MLP neurons of a small language model. Each row is named by its layer, matrix (gate and up: input weights) and neuron, and shows model dimensions 320-511. Each number is 500 + 40 x the weight over its row's rms, rounded and kept within 0 to 999. Numbers have three digits each. A neuron's up and down rows have the sign that makes its largest values positive.
After each neuron's rows is what it responds to, as a language model described it from the Wikipedia text at the highest values.

L10.gate1564:484549442445439509439504542526476518509507466560554567510426460494520538477507557439534479522481504594426514577563500519498508511530476464487465518523477533540488553527535542518447497487481576491530538479526518492439524466633492452487476482476499506464520535512493504524476532521506517458456447480565471502498504477418505498481475485400482513562420486515487523573537550504476514486476480468439533537474491529450477564509503518469548488432512514534428422440493545545484546534468478477527476509554502525573486503515494508559452475476589492444449453498525490477495561497558563473
L10.up1564:466467554518503499482486494449525553453456434511573489500510420495474395531496560486478480473466556588528461536546478505545493510490507547513483539544518400531430502539465554485511489462523549520414526505445514470478548529568484476517537458452494457461497522494517530536581586503473509565469569467421536534549533520536551528474499475483533463586476467559520552436458470480517507513494443458499538483554514490516567533546541524457566518499476435546447491534545566518464447512429479531448540540609428498550531565479536477467506533525524561447496476505563510478451521542489540448
The verb, auxiliary or article opening a predicate after a long subject, especially fixed phrases like played a role, took hold, taken place.

L10.gate861:493457466450573521503447585541513529373566457575482493546476516506460447507516533463528497458461501535461468540511552504574467444495551514508537552536453452450515501461530518466487548476517537504538539510542477557496429499482426452494585571573492475588501538420497555519559506450447409487466446514598450432543422479489496566467497547505458462548489550491414470467491487500389531563495479464503509477501570542508478508550456523465457547530546440544445496498491473501451519502594469528412482576456543524497494468432459508518580432459513545534486497540496472449473504529483453478
L10.up861:470531506431490555539524503537495480422547501482488466497414465472489439459486545502477433497507499466476525499574547513494482433524477480460495512545448480452509470525472503485587513433509478467507533474486503534534522451443553481511494480536466474509529520461456480509467532505545545496501426460607517534563527572459478488454461483510493495487468543489527466522503518490558468489504471471518479512479523483491500484522409531566533538520471473521469423541500493456450463460426453525514480550493566477515511514492506497395527474556547428535535439503476505512505487537396493383
Decimal points and thousands commas inside numbers (59.5, 6,700, 0.5), plus quantity-leading words such as the (1920s), small, large, seven, fifteen, before a number, unit or noun.

L10.gate614:525487521566506496468479527395488612538490538486434477494476450527476497526497460504400556527511538434510464485510453489492503444526505562509506485473450494487539532571501474501446496474493440477482535413448543524478584493505497553545510530520563603446446468545546480519547405522490458486504495488426464477482530454416506530494478473447520482400486477532471523538479554447467561539444464474562540443536573459540493474507451566488473508463488564533575485471476442530590443484495544458469476490466447571537539580479523455518498471487547530525582551479511526491472605501512534526
L10.up614:522524490475522566473516453471546534435544533534448471599500489461475508566520509512491535517535503480508517537435493527496498433463453515509447439533507460450489453500522458483471490487491511464513510488553551509457468485493542493502455504471562500504415483546498558533475496542487494473511501415503518490483464544493509538516505489506488466453571556531433525512481444544508472470465492497503419604496508513464522452492459523454485517561492516526491522476542525531509545558549517514494516426480495574516506521443468549458524473522542440507518521498532439483536525544425582560
Middle syllable fragments inside transliterated Chinese, Japanese and other foreign names, e.g. Guoz-ij-ian, Sha-osh-an, Kich-ij-oji; also occasional apostrophes and hyphens.

L6.gate645:495428550483456509419507537490500527486477430528596524467518504516454463531554473517528549552439552507443483461514423599463522477472414544477456503507494503482504515546499571443501479501502487567529536437541434555544543527517528477580514512548534525512545434509494462506450538519449529505532509521481473504505548512478506548501572491522537494518524504506541426457468461479482461532471476429477477509464410507467464515524464493449458494545537547489537494560523470499568488421464444453491519478548510472480537501480451503482503479471481520477485462627565511442518429498392511506
L6.up645:461492519519512432513481480526493448497582464521512415460470525559508488460520505470534551498439488501515483431508467596460522594501565511513541442505437493473518433506479564505520527473500539517496461500436563426475594516486467511482493540539526480497573539477595555440448502486581499527563538401488515420448406487552510487514546543542533591513474507539525525520493437505510484457407516447515511571520559503464531497488488537505475514511510496496515507500483466508538497449464535475529516535447490482490557501456504564540477541492435547502463487491500478519443512533487515512
Numbers or number-final pieces just before a unit or counted noun, in measurements and ranges such as 15–20 cm/s, 100-year, about 5 mi, plus stat-table cells.

L6.gate219:428457447493508582482525494432575532512427544527425457501593511450525488485451500467566507485492495502498497465505459543551484514556528503493413493573466548523498500497588502503423408558457536475493554538516492497544480487515498485513582568474426468513462497512501450532513508491499570401475505565494483455538523482513519535554503565535473520489493537448542521523493495422493515518466467537463409532555544468510555475482546545537513504447457615496503598508536507492524429509481508494521504532508414515543503453523542461537526507544476535467490465487441498456521472479487482495
L6.up219:374423482532483496468507555529468490498561502565454544501456498530491526558511444419468499464516441469517537464401575461519518534509497523505473546436417437522512484437508484490559552507455420506523485526590504524501537491592476509493472438503532517488432497500480479483541522552532528557435477441486496518503482438572496508469529531551526411447481477535439458482556520487526449504552428451548591505488508567562527523494446560439483486539481550574423505502505494485535487508509485528510444497585542547486469516541535483489547516476531457412538514467494540544485498534541475452
Last token of a place or country name, often multiword, in biographies and tables, such as United States, Long Beach City, Europe.

L11.gate1678:487490566450492493527452530520511564512548546464389488498481510545394481441439417501483523448493562483490521467552435553473485434512477553484466506557523457482517496549512519544455500560515522483531441485541508508481490485551512439512489501496501510591496569510518506501489534557550529600568418443520562455549489552429516507442476481445429507496476493434435402466541508398465517519442555516512465611487514526477462551377504462492492502474543470518571574491421491436477473403467528581522470467480495495535566432442519449470490549478451492486496512523433500537519522500525493555
L11.up1678:477492502539467536512510496533592551496458589444477559505555513496434525534522448466520487574571600513521486413428484494515532501484582434554562490507414468525566461461504465506439553515479467508424511481447506484429516488439517475542428556531521464553462502455519498531451501535495447520588497470520487438526499534527516468517474526495459508497486528545472435518555550443518528501481474518499549503511475488483518522566459472492460488537560431449545490539448483473503474459492476582555506533527448539504485557534518430532570485420492459550492498468511557473490526479563538485
Verbs just before a date or source, mostly in history and heritage text: date back (to), dating (from), is (based on), stemmed, died.

L10.gate1570:478559439492548436534498501451434629494486564474491483487464419495536513488478526448464475509491409509472544443429548505551546483581555532521404529478574423540487491483527520505424460510486447486468548479447548522524511508502517507467532430454537531433464442432519490459468537429496495428498501478461405459500450406451512509505579470479499483469523493562441524475428551540503497448473488493476498441487511477488545489557513463486453490471510458548422497438559543546500486417435530521500533581494413492472497530530505564480444547495522464503518505615525502516501533541509531489
L10.up1570:497598447492492465496458545543563546520446527501571483509480546485483367500553587493438534487464503575563455494494493513561514491521546521507483495495485501515508513442519487461451498496493500488543561512543534551444517479485461522466457563501484491508514529488564562538510540551517518497464517427560493450475506511448494519517577505472458546511505511550428537477425527510459534471498520469527525508567496479517466514475527481489496475452480521499490548548477570512500508461474531513451529495487479453508429469538468521549443476544450489496539440540536455552470559510491529467
Name parts inside multi-word proper names, mostly street names or numbers before St/Ave/Street in addresses (3rd St, Barker Street, Bedford Rd); also date days and W/L game results.

L6.gate1731:524523508536467453576549525468528409494573582506522517504423568627551449650495451484452481486481527516466508529495524514500451580427491501483470527493451505525507565476494521520450475530533522518428507524480470461505488409443494442450541540474546515571519500499511471537580491510485447488442465570580521489449471472440468505492467460536460666529512501514506517549527478504521513525512525453485486553532502531464513522500477438433484453507517480556452418502457511502512455434560533533482505475510406448476424510526471524476522546514495440513535465509529489469510547474548496563
L6.up1731:446511509533410492527476473516514557486491506560576495513445524560518469524424502509421520512489476534496518422473519509471434487458513482485445597527494392551479532463505551427502537415511489490468562465458524514500486482492572566470492563483449505454549449515495524512531478502504474550560509467517494473493517459548425424491525515480450487585470463470549517533515465494512554503485478517472574465498448508450542536561448428488507494548496508438556436430497512479514492470472507458532465513513525488469439536542458530567548541490554455465462551552609467480445517439548530483
Articles or modifiers inside set phrases after light verbs, predicting the noun: played a role, made one further appearance, a fresh breath, to the fore.

L11.gate1362:472502486470439535439431478531434553525436550486418570459525496515478490427489514492578539504470525499510511486502547504506460396481497555456531472563458525552523533506456511523467489523544491537541580500416575475399494471525461424587442570448478489586489545466440516431455572403515462479549504514480514510426518531426522499457468439554513515492512508502511539518531453536544501459481483505442490492528486433500521526412488462554544486447535423502433483552519453510468438515471575531485470489541515474480465503565509530546520514548517505548530439487513463489517513464478515505
L11.up1362:450500449501475426487518479498482584494506567465527562469492529500515438519488526544478515576459452518595458463539542501507484511519458507441475535519480491487464495552486410463536553449525501477493506572528527496506463488476564463474520454534485521478528532464493518487510464508434475454535537453515458539491494543515603530518449512479468479503447620531411480559603541555437527521519454510503429580502535536541552481537524571520512441515533491553386511493475501526509509521541497490482496538450552495501457511464552471481481420450474534525518550476448502544443497511525504480
Names or first pieces of countries, states and nationalities in lists, tables and infoboxes, such as Libya, Côte d'Ivoire, Gambian, China, Maine.

L10.gate893:462524453522539503578564438516441485512516481593435486498534518519520447446533513507475494472455479530489449512472519518454491504504568478484499551476490491445558498441517482477438475497459517463511584552465480525512535501486519540481546508522492500556431399509477493575554523498572544439450577460504467503505514463501568564424517538572535485500498519530534482479567436487470475440473555564501445520513494463528520463496485488529533465558441448500519545524474525541575485471561510502577466501502481499549492576424528523434540559528618537552495503495577506517506450485475566496
L10.up893:485521488517555466511473561461488493489533520517487555562467468525544485509497474364484530517467531515464534444477518566478524492489509456479544493536455476451464514468573467571495479395513505482525598549484513480526550483503469496554409424493478475532505478489484480566487541562489559388485539548543518517512407532521458527555461527492519500497535509528468486420522517514560488424407471525589537506429515516538531460501432521506498481426493454516505470493503522423558435487480464465426551570450514532483532515502590413482451539483471484514519502481471509496521492484438401564
Blank or placeholder cells in Markdown-style tables, such as a lone space, a dash, "0" or "n/a" between pipe separators.

L11.gate1717:446566504595440508476454428517436486513529521464493518460565439484482559490523454463435423481544481539500481471488519482565507425458444594544542504500449515483467506473490526500487477505483501520446412503503496540546474562505501493471522516454501479516484527500533491487481547457480578412486498551547498442465499460466582454451520489396459448476457530522457463507459517484479459500556449526487423453496510493531519545522499490463569540498411494472501480562495420440508542410494458489492491452527473536519467524558577545585481508525498521546467595490529469454415476468411472501
L11.up1717:518515553567494549406452420527459531487527439552584555499613468490497439487442486418463448519536486502471422514507478536492458470480505526550490487496508503498473448495569480457499436509480464509506553495490502467497514513454544501514535495441456576503516472441443485534493536442594546469504548556500546540527460474496474517485512388508490524456476532542492432463488547443480532459548437467492498431554497548549474499490454521491594505488445527482503422473550489503568501519546496448471503505494544476493536488487493455571490495539469512491568466453554396468503540506437508483
Word-internal or word-initial pieces, mostly sh-sounds, in compounds and romanized names, e.g. snow-sh-oes, Sha-osh-an, Sh-ang, spac-esh-ip.

L11.gate426:524517505507524378492495526530545534491480481493495487557501432499528439490461483444441523459486450481504448464490448522531487440567509449526444446491411553572505474493524480490459560573506508497527515525543450447542540508460562544512480566470533551531529480476480529489496450471499494523547468478550543470554533411486494435533595460483506480546522529483504461429512473473463536593405409530441427450547451517488553441522520509437541435494537441502618472448571541493493532448469478600458532577559461514519510508533536522500516527554506550492519499513473503467464563471499496480
L11.up426:546554505552556474551519502564553473546473471501517551560526496466601433516547536538496605536470512458446461453540568501555511426553512486471457592411511479542543495470495514518515500404460490520519500510560487509489507507494484482485536463479558548532519538456472494498536619529528460457458558516522530492554462464485417465500520480421550521554484531514485536496464507540547568459522464460564512511500508483476487495559477428483524465475500434529487543501471537492576477447535460514522571508415432502418481428546545493498480434521522513565533441556563485484488553497546472527
Final word pieces completing proper names mid-sentence, mostly places and streets: Abbot-ts Creek, Re-es Street, Booth-am Crescent, Rigg-s Field.

L11.gate1000:513443492453579501476621615440511501487543519465485492617459509506536502475488453456546507502576516477578471548532506510534522521441451418530543548471517461505487527553537591460507503481543551483559436490481512476519528426542477492488510487545526499456536451534520460457416585568488459464488470489506475479500510524490482494515545516457444507547571576534518530497534478417564503489470412453502461541527519494530482522546547539475437381516567510551499507500486489526468501478467471452494515519461499461529433517509489454515489462526492538467534534447457543457523473502528512517
L11.up1000:479487502489577536497465462509459447512544552572444526486508499477513484507531569497506515504440423513479537598500480475530529521494478465464498438531523615465463497553516498475533559482440480488547467451415452482518473487514516503488522547505481446447539500538490487497440445493488488485417364459397467524513532451509502543459584473486509476539483550488498452553552560439504491468400474472504492539516498507469493536450445536443512555496483455498460532543444494496521544523433379420429480477503472541524508479476513598468472458538470569442546481499414549513483535478524506471
Subword pieces inside rarer or capitalized words (Pri, Z, ator, lex), and hyphens or cell breaks in tables and lists.

L6.gate1829:528469489523492470523459551490475512530432443474606489480526512490527541528461471518445538508518394448449476442499503477469488475498511362451471524527463422524521454508490577505498559601515483441544462522443512580504516452522538421458519482515496469530479525474470477469494402562530507557478487499502505570510470453529523455540537532523434485473488550459554512410577441553556452497517468447485514519492479534508530484500527476490528492528436454487444538528547444537539523430481539482494486444509545468501551602515524525479589544472485439511500495462452507424510520481486512512
L6.up1829:500519498538543535583475577505561471496417533455536507553463499540516521485474540521524517526535489404509500504474447537443485505515466479515472492498510492520485608521501545413496492513475521477517522462512391502484455523513548465484538502523473475522575488580521450496515516493535521490459508541503468510488565486563481468560533512536476475492483571483529539477500478563481523567498490481523504493437525480503551498491434452439520463561448440574481529521528477510528438422498584428578581543532536463609530501450473496502504484521478473497510415449451532481468528498440501532
Interior fragments of long words split into several tokens, the next piece being a suffix, as in repos-itor-ies, indefin-it-ely, Queré-tar-o.

L10.gate1605:486530445493493438537482492514513479428434528510547467567456605578558416569541510491454490515517529517413466539473539427459448491473528502531487619451404524439504526529482554537548492475496525504560474486443538541497538456572466477524532523446517509579458460456507436412481493481536573538473470475543492526429478481480532490561438476459538520484484551485494575497524495476471525507425569521449432513482508455534470510475494514469516467442584514513460489517514444482529510419463566561524537552471519498485497496532496529524506484487493520449561497546455534541469521463538530534
L10.up1605:506579454468484476519466490500549477443449489558481585502531484527469519457493466554510592476359519511478511482484564456539489537561525579520478527478519534480496523439505488570553481450613446548473519525491598517547529474492517490523532478534435476546447426492553561514413513500464512508449527464438434415506479463506452441473510488501549493483497508540343571496506544506487545560508538516484539521531452459479482511520508527525520419471511446465517485535492449527467538491496513593509580536539523451472507495491467496511477579485441571463470430514481505508445466502451427502
First token or word piece of a multi-part place name, such as New (York), St (. Catharines), Middle (East), Band(ung).

L6.gate1196:480458439437520446562607492429572501551539472510527447530627433514485526513465475499469531562512579514520444449492534544520532468493524421512529531487493557548465437490547559545473383529526485498575513570558532499588506483498474531536512513538445553553479499543481549449508468541536451534487499558493576497502500481465593528490493466591529474479477577559470451480494511498482533539457522463485437506487442478498468458507532526445501537476522422497524526535503474452498461553454544499527522539507504472467507522563493433505502546505531439483498469422550500489495548491498554545
L6.up1196:546490482531483447541557492553488517471504526511532524501553488542512571454525555485509494497499460437502447481497481520471551452512541465540588531458476539450487458548554558494529516517447534431482425419525528507554448548512450503488577467506504519572526481521475488481564463494449519511523441488534549433476511419463565491532451426478529437457445528524540519433531449482458467458486506493483433513498483413518558488459421537484547448515490495462483500468479452484481455511560515549527536557487467581465491500532524472555431466577528494466479469477488418535444475526553516453
The second, broader part of a place name after a comma, naming a country, state or parent institution, such as Stirling, Scotland; Cambridge, Massachusetts; University College, Oxford.

L6.gate894:415483462521555522478537480559513520478420513517503549444476526465469502543475552484500483415514549493559508512459510490463455495489488491483551460631460503518482553512486545576485460545507478519413476587533521497486483470457586565559503477457499464469465479537559514516506600442509519513413497549542495522440533445463544450508479465477476578542468463554507512488481576571518497457528494493508507532502500466505561523505448521502471505582524559532501545463400507499431414485475459507525508538542475483516480545537482492542499453539549493477498475465477467531512492458497476504
L6.up894:462525451528482491476580487543489538457494508492505521494553439552557506507486499554571563469572578523484498516485512458458553505446507506562500453577471552465484474481511494525533549505515536439552527524466516449522507552437469463505505498505531509474496494519515546478445461544528592446518500549530493544479549500497511534513658434493520545436572461530556506445450518488507389505567418557474458477483484482508590447591527543528464503423440424456542540405544482499519497511476547492463502542452481549539489523488543485519548437430493531483502476472504505518536560530480399538
Blank cells or separators in wiki tables, especially right after row labels like Total votes, Turnout, Total; weaker on event nouns (bronze medal, playoff, ceremony).

L11.gate1500:503469512455494561491509478547460485544445543493535466512497565490497599429469478445484527500487530503560511433497487489495515522473499484484502489469444427521480423535497494469483538507491454514501523441515509439448483474581516527525465498459530507539500508506609446555480544518445558483460523477453465486523524483525533480463523500524433497533545483487575448571494525494461484480471480469537477484528511531461589519464546453565511513553539514458443473548541483523504535501495540474430507471447439527514503575487529480466496495568513471429451467532466517484437547411615539566
L11.up1500:463504520477523520481398551498475531541496516484509511457464488454467469494529480522535516488495549554558547493446473574544456440477505478523477511509518414490475499601470494593521566508527544515520513492542499479502549553570470526524480469509538479455519494552579490544551534517514540538503550497485490583510455491529513542464545483524536528564537506434536467494485478507435480462446538488500448529506482538474482516456599461524560461495506447520519457556483459535451529483525533461478459533505456518604481511461530466454369555486469499551504476518457572486473506490496487522
Digits and unit-word fragments inside quantities, such as decimals, fractions and hyphenated sizes like 57-metre-high, 1.5%, 7 1⁄2; weaker on word-final pieces.

L10.gate509:483462512445483489433463534513525529515512595493440440468484497565459431473496494471496529475521634535465515472536450534443511498484510528510520502536488526503511450502491502484462485489550390493489512464443495462461432547511502476518504542517477557468466525509536528545417449517456501456482478415443531540477478564475548524463419484477467511509461518479417502519482473502567473470537518496433357541508569532466587563543489584564480473512535549563543532529526601522535540511519451534499498463526492523562453475494442506492539542554500461498480480493452506493588545522440445512
L10.up509:445459520504502510516451494491487501483452520553403493498527483574508530525485532545477484499507534521492504451466433518552434500477463555513504543530489484481542478505549482481430479458602456423560479524482508528509516524561433449518467534470454547544550553498501458567475465481499499501550402454480439463475501487540578471532495545438468440484498549541453435489539434473480438486487429483487440485505547568428636515511473561495476563508518445469513540627558545509537531445554490553513496517412432578542557496479474489480597451531401471498505542549506520489494595480537513528
Function words and modifiers just before a historical, archaeological or geological period name, e.g. during (the Miocene), Upper (Member), Norman-(era), pre-(Hispanic).

L11.gate1205:460585484504500468521543472472478531516537466427447493546568493497516480469427520482546555489497536456587502555471493533527525521503556468548493467517487523583493490557531528483512485480511497494537518474463510541509551534482507569551510483484458454389484496544502551591502466546448554514493505454449478541542476476523507514503531479497378507510573550551528445459513525571500517488461507494468527457592463524446465485480502586534402444503395484560560574472568551462525489532552480515497487516499498465591476481502531450487521491499525510497491431465546466497529434505515562515
L11.up1205:443539491467577503464522531508496470467582472485484526474490524488519480514553522503537485524510528496470541508516446479568526533532517534527566516481578439541480513505562612430477479473481569514589589561445486522460535507549504455537496447505488452507518529533440551557530551545509533469489556475472434487505529437550421453475482442479546596493494511506486455533514584509516537519526536519520541493498496433457544486397560546486508533421465530525479532534503455478512458527470551502469472515428498542539430516515554450404539532489519534485500504549566570577438490443520529503
Cell contents right after a pipe in Wikipedia markdown tables, mostly empty cells or short numbers such as 0, 4 and 2.

L10.gate753:480492454483458493500483511465487458400420560516525557508524506504498471485570575481520468486551532501484452492527548471537383475519543541551472482474498510520516594492464520471548526500471555439460558431556546500491469425536474554574502474532502529534507475503539516559406516535484455622512506578499537519502503557492620475447485453486483604505475444537492526494483503540476516479510516468505504486501433464574490473564495482499458533528525508468502483491508496471460480557537505472480489531513516486460447519518478477585440491477553478502514501477473544453528506562519496445
L10.up753:551449542493473521590491456474495423490442487545500459461554520565533427458516496540438554493435481438478532524470476470482484515505595460540585442521498469541539551498544518516545479440496488547513420493485492497525444576468490600483564494579502513486487549488495542468530530517432556481527507577422508467617527515536494537499588415568532534472527546487422475500575496503511445486505461511481449518528490467459495546573500483486500445482468533506541589519550510433473456513496570552529500509589493548530516512567480432501522480441499471476503518464490553560546492522504482568
First piece of a split word or a lone abbreviation letter inside names, titles and citations, such as Ct. in Sup. Ct., B.A., Reg in Regimental.

L11.gate661:444494510547470528559526477453509460519562512474492428478482505488557492600494534566485537517440518500481490441528523550510451438518582471544488493467484500455458519518535467464487533496432500461523509489563488575517487454466446522481455565485438479573542461526549439464532480493546545532478495469501514493521534550511527572524430474524499545478457556473484489482403484471527472432512518520429476497523526462536501475507518523465545556489604573535457477616469546460514523504516468441474503569507546551459498505470459544428517509494513511452539490459498562485586564490456568493
L11.up661:496501458491477512519491576521521528450506511501509469488531488523451510486524581636537486486481523518509532472489569402511479507493465484544508430551480493539474477454488421518502448513543444568518512528505542528501491555492448495480519520491495492527540415444524441477402442541466482489611491506468518504468510463434475502507492487547558453478454462513452511503563522508441580422505484458437490453468481522573538472491450452412548475497441522492444480572467476524507510437476573530544496498517503576460492480489482557540489495515561498540499505534488543589455499450552515488
Tokens that begin or make up a place name in location mentions, often after a comma or "in", e.g. Berlin, Bar(rie), Fort (Pickett), plus some other word-start fragments.

L6.gate1198:514514547466515514444550555485443466564474535420529489504514531574505455516456493420523585521501542507462524421529510554537480535468549497475460462494516503528543512560490562386410485463523427560544556535580550574441483492454562513508496581526530441473479486532550463497465510540508465505544420526508535481476532497508534527498531547523520531529517575556442453566523488464521497506468481555525499447476503469425528522485473491430407471529515463489492482544527566516550503448497504492535386493462425492572492519516491484518509521520508492480529525511502529522510483547469463497
L6.up1198:474442579492499537504544518510563499567502520496559480506551586440505467541450475499550576476458515519482580488397504465491523541540499519529510415460493515512558491464520503491416554454506547475471574581494527574514442536456504469571401536438500501491498552488575463496513492525499543486526513531506506467529464495540481489551569485465518553511492555547525538462567522476522510622528487463476518492542455538484486549504533553467539511450476471508481485537497517558546462449506483520529473467459457474562501444420529479478516472439494470489551576514545489466451583513478520486
Auxiliary or main verb right after a clause's subject, mostly present-tense "is", "has", "be", "remain", often before hedges ("It is unclear", "details remain sketchy").

L10.gate1585:502506541523470454492499563498490584498479439521499522503587480516517511551506506472547553440444516522561558469434504567528500527513500519497500478462482532469516493485495380521531468476502504531420473483571479500455557484509512431547550490493486510473463458524453505450520531509477454539489491405493547543513556540503585482510504451518590438402573540448505547563456504493530433492496491485492472594502588466468487485532512514406509552453483460542502485479524518551438519510512539557453484525505459550541564542480480548567489489421478610534453486516461493515504515487478535485
L10.up1585:512564510555499585478458571466492567480536491463509512466480519429448546431534511520473448485500553529546583394498512560493512495544554528475488522504516538542509533448457522491547533499420499607530535493523514529424473540495466477575485549546511499492510514525483534497496516507534465456522459527495476525533591546461542478551488464467463446437521522517533466476456472417463421506495462539526511521476527503496513503556545475463427468416522540483495499474515533528543494511628481572380498515516515508445542556449437475431509465468533517498496483527465550557548596448487565482
First or early word pieces of unfamiliar non-English proper names, mostly South Asian, such as train names before express, film titles, people and parties (Sharavati, Jazira, Dalit).

L11.gate931:531470511487444432483474500474497507520499509511512477543532505469531527577554507455524469494486503425504543442539506547492602403546484556510483501488513475564465484463362495540464527507481523570515448526510506462566502451521522464540517461516450589500552426519473429453476558469473534563586472481391431504467475496526449459506533463505515466479525543534459468534482496495530487487449535544433498513524514512484459471512508445517392468432522515450533538482478505398523493470534514521542502536542514502504510519426497497491543518499416510519520435455466520506493512474455450542
L11.up931:533520477465436494466486589535443459511493521539455524428509507524491507536556487529519486512477563540492410458527408428500443486505524518422492553489423561543393528500506517423504486511469437490506499479559548456527540557469552479510520498486485486507532540494499544451564530481465486537532458443529412514505527491476465432516427470502502487469530534431500479505487421545549465460543498470503536545435529508455494473495483528509503505461569501462455457495543557451529412562513417444474452476481511487525602503516518480568468476465525520512488407511541546537498515552498433490
Opening pieces of words split into several tokens, e.g. ref(used), Bh(opal), Gh(osh), Vol(vo); also table cell separators and Ref. column headers.

L10.gate498:442540562458521524488419417501484486519488475552482538486527473427475430501464475506504524456487486445471482486489463494502464450483504519512503477487502535533546444525579512471598585446476469437492510478435466538531476534544478493559488528516518482517478549435465455473475458463561582459594556406456462536509596496513531471539442489481497490550450490460544599531515493508501504457483457532429428509492430446502462512458498498493445513518472503548516466506511453500499529459529487524462491485479499509550542555452538500544497447529532525480457460471545577483521479552424467433
L10.up498:513429527512469508517546481423484493479508543499551480505515486487551506462522516531494530510588467490551565482444555478455494488485501474491528536512475578518460481533537523567504470523474462452473544525472479525538458535546500512477528453545483437555456559538554503510495459455559499517497506474470499486525555516427507455504509442482514493569527431549504498530466493450467455439514461483503446501496466443538523418461498486335549509515524460511534473496446484549516558547404554559463467568536481490505516567533473465505490489454565496496502528437479455458466467533485496525
Stem pieces inside longer words that still need a suffix, such as hom-olog-ous, hypo-thes-ized, optim-ized, random-ly, Nord-møre.